MLP neurons of a small language model. Each row is named by its layer, matrix (down: output weights) and neuron, and shows model dimensions 144-207. Each number is 200 + 40 x the weight over its row's rms, rounded and kept within 0 to 999. A neuron's up and down rows have the sign that makes its largest values positive.
A block is one neuron, or neurons of one layer that tend to fire together. Before each block is what it responds to, as a language model described it from the Wikipedia text at the highest values.

Existential there, word fragments. Mostly the word there in existential clauses (there is some doubt, there was), plus mid-word fragments such as f, w, x in table or list words (De-f-enders, Net-w-ork).
L5.down709,184,193,181,172,186,233,210,238,158,186,180,222,244,201,267,242,212,175,249,208,239,166,185,234,291,196,268,194,167,151,177,170,203,190,195,227,260,150,247,200,268,170,227,218,153,222,188,196,227,200,225,150,201,173,178,240,186,111,276,214,176,233,181,192

Main past-tense verb. Completion of the main past-tense verb right after a sentence's subject in biographical and historical prose, e.g. premiered, lost, died, opened, acquired.
L5.down778,189,120,200,225,181,238,213,144,146,213,191,192,143,174,160,258,227,143,179,214,182,263,168,168,174,210,80,213,160,248,196,212,235,218,257,198,195,118,250,269,218,146,146,237,181,163,211,282,161,267,96,194,177,232,97,173,264,187,195,158,156,252,218,204

Mid-word continuation pieces. Second word pieces after a short opening fragment, strongest for "old"/"ell" after s (sold, selling), also l-ost, per-for-mance, en-rolment.
L2.down113,195,184,249,191,236,225,209,128,199,180,185,283,245,190,152,204,235,259,185,268,154,230,196,203,155,217,196,214,240,211,148,217,208,221,189,167,256,153,183,272,214,207,230,212,182,260,151,219,155,230,74,232,227,201,103,190,227,235,109,162,184,194,185,195
L2.down201,206,199,185,214,198,191,323,192,174,175,117,233,206,194,239,156,177,239,151,96,151,192,219,152,192,157,237,192,243,185,200,160,181,232,178,224,238,177,207,213,161,192,190,156,225,224,282,259,250,175,143,198,274,175,248,186,162,280,215,197,196,276,183,167
L2.down320,171,162,193,179,233,177,232,225,188,220,152,165,249,172,238,217,198,256,251,253,175,255,188,180,189,289,261,197,163,217,181,221,235,138,145,207,259,136,222,222,302,303,161,208,168,152,194,110,148,171,216,160,165,170,184,181,130,252,216,153,177,233,230,195
L2.down698,161,233,193,204,302,233,265,231,241,157,276,225,153,210,235,310,274,259,196,221,227,233,213,175,224,201,234,221,150,197,154,156,173,214,133,195,170,234,212,209,221,207,192,105,243,158,204,183,166,245,187,109,116,189,189,181,214,126,287,141,162,197,172,215
L2.down706,169,160,193,237,243,226,222,219,201,252,152,214,243,259,263,241,203,224,163,162,144,137,129,199,226,218,123,193,157,152,224,142,241,199,278,144,178,213,218,233,217,175,147,150,181,200,136,183,242,199,149,288,182,134,179,152,150,198,193,263,145,141,175,252
L2.down787,140,192,190,212,200,215,207,215,203,226,132,159,233,178,136,252,144,213,210,160,223,161,213,190,160,223,104,197,216,200,217,150,194,222,195,198,224,217,167,249,244,218,163,119,236,177,227,229,128,304,192,212,159,188,143,144,173,238,236,233,183,185,164,174
L2.down951,162,180,128,241,150,240,163,178,209,232,186,236,230,194,245,173,242,190,258,245,170,345,233,179,207,163,200,245,247,280,233,234,240,159,225,205,184,216,189,216,162,260,242,202,158,100,186,185,231,232,154,164,219,189,153,230,211,239,162,217,156,227,266,190
L2.down1008,195,219,212,246,176,192,222,210,165,209,177,172,257,156,144,147,189,198,232,234,278,193,195,146,142,203,232,217,254,223,149,176,201,193,245,215,188,240,183,156,172,209,221,169,232,170,213,270,275,244,127,177,217,171,224,148,228,196,243,207,215,170,135,174

Existential "there". Mostly "there" at the start of a clause, before is/was/were or in "therefore" ("there were 5,557"), plus modals such as would, may, could, and assorted word-piece fragments.
L3.down20,191,165,181,183,218,180,196,152,227,211,211,156,145,247,140,196,207,191,172,187,175,217,295,213,200,165,225,250,227,252,233,231,189,225,224,152,186,201,185,250,190,160,87,185,238,153,184,220,125,219,185,259,175,204,243,173,235,207,170,128,191,152,232,140
L3.down38,142,187,202,168,174,158,221,224,175,220,218,280,219,178,146,146,202,206,297,211,167,221,186,220,264,238,199,188,172,181,248,161,262,218,184,213,188,172,165,243,288,206,170,233,222,226,178,168,158,217,251,237,279,222,282,244,247,235,193,187,211,245,204,236
L3.down109,196,198,203,188,242,200,240,136,166,199,180,181,251,156,194,204,184,196,209,189,146,198,139,232,180,210,184,259,219,200,204,200,280,254,246,157,218,299,273,179,197,200,163,198,206,174,228,209,153,261,171,206,188,244,144,201,207,149,230,190,197,224,149,227
L3.down273,131,214,242,197,222,269,176,282,209,197,209,97,222,122,201,329,214,147,185,223,221,198,204,128,186,181,113,154,154,305,222,210,195,200,214,190,195,192,215,174,185,264,157,133,146,212,231,201,156,194,181,204,196,110,194,177,305,154,178,182,228,228,255,267
L3.down562,173,186,185,242,224,146,196,267,172,184,233,262,270,163,191,174,216,279,255,156,208,238,192,179,199,185,207,231,211,227,146,207,234,156,212,224,165,148,218,277,135,172,234,186,142,248,177,211,145,192,230,249,186,279,153,199,236,215,184,173,164,172,209,256
L3.down613,227,218,267,198,159,208,244,196,160,194,186,227,186,198,211,138,239,135,203,164,199,195,126,258,224,210,203,158,240,208,204,177,172,173,120,213,246,292,163,232,297,187,191,304,227,213,264,200,174,229,127,207,155,208,207,174,253,225,229,215,167,142,182,152
L3.down726,176,179,198,262,151,168,258,214,249,231,214,230,150,176,157,148,194,174,166,137,260,208,98,194,144,160,200,219,159,200,177,243,193,228,172,188,174,118,225,227,190,196,153,190,262,124,157,247,201,181,213,191,209,168,177,142,196,157,222,152,206,227,185,164
L3.down808,125,265,251,76,201,161,209,200,239,164,130,167,197,195,243,230,173,261,180,162,219,203,174,249,218,278,187,252,157,222,274,142,264,141,123,200,185,198,232,219,258,176,205,221,139,209,202,172,223,175,185,237,282,203,205,235,231,206,172,244,209,233,212,278

Past-tense verb endings. Final pieces of past-tense or participle verbs in narrative prose, often before particles or prepositions, e.g. sett-led, sw-orn in, brough-t, played, opened.
L3.down48,148,190,233,221,269,239,275,228,210,270,159,219,268,229,192,164,211,221,162,163,224,140,182,225,190,267,168,287,162,177,172,228,179,200,184,231,169,170,215,217,227,253,219,170,107,279,173,223,201,180,227,193,144,188,225,200,206,238,223,243,186,202,243,196
L3.down83,260,212,133,225,152,208,185,252,205,178,229,235,200,199,158,256,244,232,196,157,241,171,279,127,208,162,175,198,155,235,183,235,172,169,234,170,115,277,201,204,251,196,264,132,264,206,237,244,201,200,145,227,177,246,224,143,177,161,227,207,184,239,269,159
L3.down108,192,199,185,196,237,205,212,232,219,170,165,236,238,243,221,263,159,195,270,91,124,207,193,234,217,152,178,139,217,155,179,169,224,176,193,136,246,279,204,185,151,281,135,263,117,203,168,127,157,153,187,215,193,220,168,114,183,175,246,136,195,153,121,188
L3.down212,171,224,181,186,216,129,171,162,191,189,179,257,270,177,180,230,193,223,195,146,273,196,214,154,241,157,193,164,220,265,194,234,206,201,266,164,191,185,182,276,209,246,146,147,187,163,212,215,229,236,163,224,210,279,173,197,262,162,213,192,166,146,176,211
L3.down714,253,178,198,178,242,196,151,160,195,184,190,241,227,252,205,234,173,226,156,212,226,254,163,145,209,198,205,190,191,151,184,154,194,197,218,195,205,153,196,252,219,240,157,197,222,92,268,261,143,278,172,241,225,183,197,185,118,209,216,249,214,177,112,188
L3.down844,246,198,209,202,157,199,188,180,208,151,262,151,253,168,166,193,202,133,180,161,272,227,189,224,148,203,190,175,166,185,205,234,210,170,155,189,187,129,188,189,214,172,209,177,141,145,176,266,192,197,266,190,221,163,186,267,195,228,230,199,212,179,185,181
L3.down916,229,189,233,255,223,154,202,123,225,177,246,164,242,209,134,150,196,245,200,203,162,233,103,215,269,242,188,157,219,254,196,206,208,150,200,200,206,245,206,196,242,264,137,150,232,89,226,206,207,227,194,202,325,283,163,189,289,203,264,196,232,226,246,201
L3.down957,160,186,157,277,233,119,244,238,191,153,172,161,158,169,226,149,189,171,149,259,169,200,225,232,261,232,128,191,249,146,177,229,169,186,211,231,187,146,165,293,187,215,212,147,230,165,255,183,163,126,168,239,182,158,175,215,78,166,181,225,166,261,252,202

"There" and locatives. Mostly "there" as a word or word start (there were, therefore, thereto, The+re), plus weaker hits on him, them, over, near.
L2.down58,157,269,177,195,189,201,203,199,255,199,188,160,181,204,180,179,166,172,147,215,214,157,219,244,238,243,134,151,198,213,181,140,214,170,218,216,187,213,241,140,184,211,246,250,152,155,237,277,194,238,56,259,205,196,259,192,119,173,165,197,244,173,172,180
L2.down207,182,145,175,134,187,180,280,214,209,145,171,191,187,224,228,233,182,155,243,201,235,201,177,213,159,249,249,171,268,210,247,187,236,200,245,149,165,211,209,220,165,277,180,254,297,196,208,190,160,163,208,168,198,196,131,217,290,215,212,175,181,191,333,178
L2.down346,136,184,184,232,223,254,184,225,161,196,215,217,311,181,234,133,169,202,198,198,184,209,122,247,239,213,183,205,208,207,161,213,258,240,229,177,249,236,304,206,272,153,225,147,194,206,147,238,227,243,191,206,276,185,239,170,204,224,149,194,241,187,231,273
L2.down448,211,185,231,211,235,223,208,174,205,167,235,260,227,190,229,216,240,255,188,154,223,286,166,198,208,279,126,198,241,254,146,205,200,197,169,202,137,272,201,259,210,167,169,116,262,246,223,215,161,158,177,193,233,248,160,235,229,207,159,227,151,224,196,226
L2.down833,234,212,204,206,220,199,177,289,210,261,210,160,241,212,165,155,206,192,184,173,289,131,225,163,270,144,174,193,219,230,224,249,146,125,222,160,211,132,221,307,201,183,179,217,274,203,212,136,214,218,162,176,156,273,227,203,228,202,222,197,197,242,219,239
L2.down837,194,199,168,179,163,199,254,177,131,165,142,231,178,109,238,205,245,188,140,197,277,197,207,176,165,207,228,176,240,204,268,171,228,171,207,150,216,198,188,193,208,223,244,180,236,241,218,211,154,215,201,152,218,202,192,159,149,223,156,150,203,209,240,159
L2.down846,221,182,174,164,225,195,196,155,226,149,218,249,112,215,219,126,159,239,200,170,217,184,227,220,215,151,155,204,225,218,189,194,182,248,203,216,122,242,134,192,248,182,164,188,172,201,147,192,167,217,150,142,171,260,189,154,152,202,191,261,177,175,180,145
L2.down1015,251,204,185,214,236,125,189,213,265,147,192,244,211,159,190,189,207,166,109,184,270,194,182,194,189,172,204,176,155,203,170,186,161,287,181,171,177,216,251,218,188,225,182,189,133,211,152,192,261,201,189,222,200,229,186,236,198,218,193,143,211,269,189,151